Weights of a small GPT-style language model, trained from scratch on English Wikipedia.
Size: 13 layers, width 256, 4 heads of 64 (1 for keys and values), MLP 1024 GELU, vocabulary 977, 9.21M parameters.
Architecture: LayerNorm before each block, rotary positions, no biases in attention or MLP, tied embeddings, attention and MLP in parallel, capped logits.
MLP neurons of a small language model. Each row is named by its layer, matrix (up: input weights) and neuron, and shows model dimensions 48-111. Each number is 50 + 12 x the weight over its row's rms, rounded and kept within 0 to 99.
A block is one neuron, or neurons of one layer that tend to fire together. After each block is what it responds to, as a language model described it from the Wikipedia text at the highest values.

L3.up939:49 49 31 61 62 47 42 42 51 55 39 35 62 61 50 65 35 42 51 71 31 32 39 20 44 43 46 53 54 51 56 68 58 54 67 55 50 63 61 76 38 43 59 52 46 39 50 45 31 63 50 52 42 34 52 42 23 51 50 36 42 55 66 37
Description: Table-cell abbreviations and ranges. Punctuation right after a short word or number in tables and lists, such as No. headers, year-range dashes (1981–82), initials (J.), plus word-final pieces like "or" in Director.

L4.up103:24 42 57 30 61 49 33 39 39 66 41 42 43 81 65 40 50 65 29 66 43 55 46 52 51 34 36 47 60 51 38 44 61 31 40 45 46 46 35 52 63 58 50 45 54 61 26 70 57 39 47 60 39 23 30 38 73 45 45 49 53 38 46 30
L4.up138:40 52 75 29 56 59 45 43 52 55 47 49 27 65 43 59 52 41 41 57 36 35 43 40 45 56 39 36 50 40 30 40 43 61 59 60 42 53 52 65 48 44 59 34 54 39 53 63 63 52 24 33 69 29 42 59 39 26 42 48 55 45 77 57
L4.up151:38 39 52 57 43 45 66 59 50 60 29 26 54 64 56 58 27 56 61 64 57 45 56 53 46 39 61 52 54 47 54 60 78 45 55 56 43 17 64 67 46 55 52 48 57 49 27 47 32 32 58 52 75 45 33 44 40 42 45 41 45 48 50 49
L4.up226:46 51 36 38 41 70 62 66 58 44 57 61 50 61 59 56 73 64 65 44 38 38 43 40 50 54 48 41 36 50 16 71 50 42 61 41 42 42 51 62 37 36 57 34 67 49 62 45 34 44 43 30 53 48 43 57 59 41 53 68 49 54 48 38
L4.up315:41 46 51 65 41 53 66 56 30 67 35 54 43 43 52 48 45 71 64 62 37 40 51 52 46 54 51 41 37 40 51 53 48 28 64 52 25 45 54 34 45 50 52 50 52 54 54 23 47 38 34 58 56 54 32 50 34 57 53 34 43 49 57 54
L4.up594:73 35 40 65 61 35 40 51 55 56 41 43 59 46 47 73 52 48 60 39 41 45 31 49 66 53 69 38 43 64 50 55 59 51 50 62 37 58 57 67 56 54 59 33 50 44 42 49 52 42 36 51 43 43 43 60 48 49 46 57 34 33 52 40
L4.up778:35 56 53 44 70 44 79 59 40 57 33 52 56 49 56 58 45 69 45 62 46 38 44 43 43 26 53 46 50 48 50 50 47 59 52 50 46 62 59 76 37 32 64 63 40 45 38 45 41 59 27 43 63 46 53 43 67 53 49 36 40 42 49 55
L4.up945:35 39 49 41 58 59 62 49 71 49 43 39 53 65 38 55 40 51 54 50 39 43 29 37 45 57 55 61 65 57 37 53 70 44 49 57 51 53 36 45 65 48 61 71 51 35 54 62 42 48 37 66 62 45 27 59 45 38 54 38 38 45 53 45
Description: Copula after the subject. Finite forms of be (is, are, was, were) right after a subject noun phrase, even when the token is a word piece (are·as, is·sue); also become and plural endings.

L3.up758:68 56 23 37 46 64 47 30 47 47 55 37 18 83 66 50 38 65 41 60 48 49 30 50 65 43 48 54 41 46 23 51 47 42 60 54 46 51 49 43 71 55 60 39 61 65 32 53 50 36 59 55 47 44 36 62 58 44 56 63 43 33 44 17
Description: Plural noun suffixes. Word-final suffix pieces that close a plural noun split into several tokens, such as coworkers, engines, structures, professors; occasionally "they".

L7.up212:45 33 48 39 54 56 59 64 44 61 61 43 69 65 70 44 50 43 36 60 35 52 44 27 56 52 59 57 45 53 55 62 51 57 59 50 33 46 49 62 43 49 73 50 75 51 49 78 41 50 32 47 61 56 30 52 24 42 41 39 37 28 80 39
L7.up288:47 44 25 53 63 47 34 43 49 52 36 64 65 67 40 57 75 34 37 51 36 47 52 35 57 53 59 45 54 53 44 73 67 48 45 52 69 55 44 64 50 61 43 51 58 51 63 62 56 35 25 48 46 59 30 38 53 50 46 48 30 15 57 44
L7.up298:60 57 20 58 55 51 56 74 38 49 45 67 39 49 49 77 57 59 65 54 42 67 45 34 38 33 67 54 40 31 63 56 41 46 50 62 36 52 41 67 46 33 72 49 73 51 52 41 50 44 49 62 32 54 40 46 58 55 31 54 52 45 54 40
L7.up356:49 39 55 65 65 65 41 54 54 44 60 33 47 57 52 67 48 56 49 54 23 63 61 56 26 51 68 48 13 67 39 57 61 34 57 57 66 44 54 73 47 40 53 53 57 49 42 65 45 39 58 25 42 55 45 53 52 64 54 59 38 35 51 43
L7.up410:53 53 36 57 36 42 46 45 39 45 45 63 50 74 39 55 59 52 60 45 52 57 34 34 28 36 45 50 46 49 46 59 56 36 37 50 56 45 63 57 39 40 47 33 48 47 52 55 42 67 58 61 58 39 35 32 47 48 40 49 37 42 65 59
L7.up488:35 49 58 67 62 62 64 46 38 58 66 42 47 69 53 69 57 42 57 52 70 39 48 66 51 52 40 62 26 39 29 57 64 27 41 51 44 51 48 55 62 50 53 42 68 42 55 74 39 29 41 62 57 44 33 35 33 54 63 54 37 33 68 42
L7.up701:46 36 51 54 57 62 46 41 37 65 51 48 79 42 34 44 56 59 56 49 41 35 40 40 47 48 65 52 59 54 35 51 79 52 56 64 46 64 54 66 57 62 50 51 45 51 33 58 44 48 56 37 42 45 26 47 18 39 46 21 36 40 58 36
L7.up764:43 37 47 42 43 64 52 21 55 55 67 40 48 40 61 64 50 60 30 62 56 54 42 60 50 59 39 44 41 43 61 53 64 36 59 61 58 51 56 61 20 45 64 58 22 33 63 54 52 52 51 43 75 54 45 53 46 56 27 40 17 36 38 42
Description: Word-final suffix pieces. Final suffix pieces ending a word split into subword tokens, mostly agent or plural endings like -ors, -ers, -s, and adverb -ly (sailors, neighbor, officially).

L4.up341:54 52 54 62 51 63 63 45 72 50 52 39 53 54 59 53 56 49 63 35 62 59 45 35 51 48 50 50 39 31 36 46 30 58 41 59 62 41 59 46 70 48 61 28 57 59 39 53 39 37 47 61 46 34 69 41 41 51 48 39 30 52 81 55
L4.up384:57 54 46 31 46 64 56 36 56 55 53 41 51 59 66 62 64 60 47 34 62 11 36 40 40 41 61 43 34 46 51 65 42 55 63 46 27 30 62 62 55 43 44 21 36 52 32 29 51 52 31 67 73 40 70 40 49 49 56 81 76 61 63 51
L4.up465:61 46 35 56 63 49 52 42 53 53 47 38 69 26 50 45 61 36 64 59 44 59 58 40 49 28 50 56 58 33 62 51 57 46 75 55 52 54 82 52 46 49 50 40 44 39 49 62 46 38 56 41 50 31 48 40 62 53 50 12 59 46 47 31
L4.up600:64 41 52 61 76 41 56 47 42 54 43 40 53 54 60 47 45 39 48 51 21 45 46 38 62 51 40 55 51 49 44 71 44 34 69 60 74 45 65 72 48 48 58 54 30 50 68 54 29 36 47 40 44 29 51 40 62 48 32 46 50 44 42 61
L4.up681:48 38 64 52 51 56 48 71 65 46 56 35 43 55 61 60 53 43 56 49 38 37 76 54 46 46 58 60 22 48 53 56 53 29 63 58 45 61 55 67 43 54 73 40 51 29 28 61 46 30 51 53 61 34 62 40 61 62 50 29 59 15 52 32
L4.up781:51 48 53 48 56 40 46 71 65 59 46 55 45 73 43 71 40 41 38 49 32 49 47 65 52 58 57 60 30 37 58 59 32 53 53 67 51 50 62 49 43 50 56 38 62 64 38 37 40 55 43 42 55 46 49 36 57 46 45 33 54 23 66 28
L4.up906:59 71 39 69 49 54 63 50 51 59 46 48 69 64 38 68 27 29 49 42 35 47 59 48 49 36 35 40 42 47 76 61 62 61 35 61 62 46 68 33 76 60 34 29 58 47 40 55 45 43 37 67 36 28 57 30 34 32 62 35 51 48 53 45
L4.up1013:58 41 50 43 57 46 58 61 47 56 39 45 62 65 55 63 62 45 59 51 44 68 67 44 64 33 64 41 31 54 47 63 34 61 69 51 47 54 77 61 66 52 53 39 61 55 64 65 49 41 57 64 59 41 68 25 47 42 69 35 74 46 47 65
Description: Initial-letter abbreviation periods. Periods right after a single capital letter, as in initials, abbreviated genus names and U.S./M.D. (A. ino, Ebby T.); weaker on mid-word pieces like ec, il (pieces, pilots).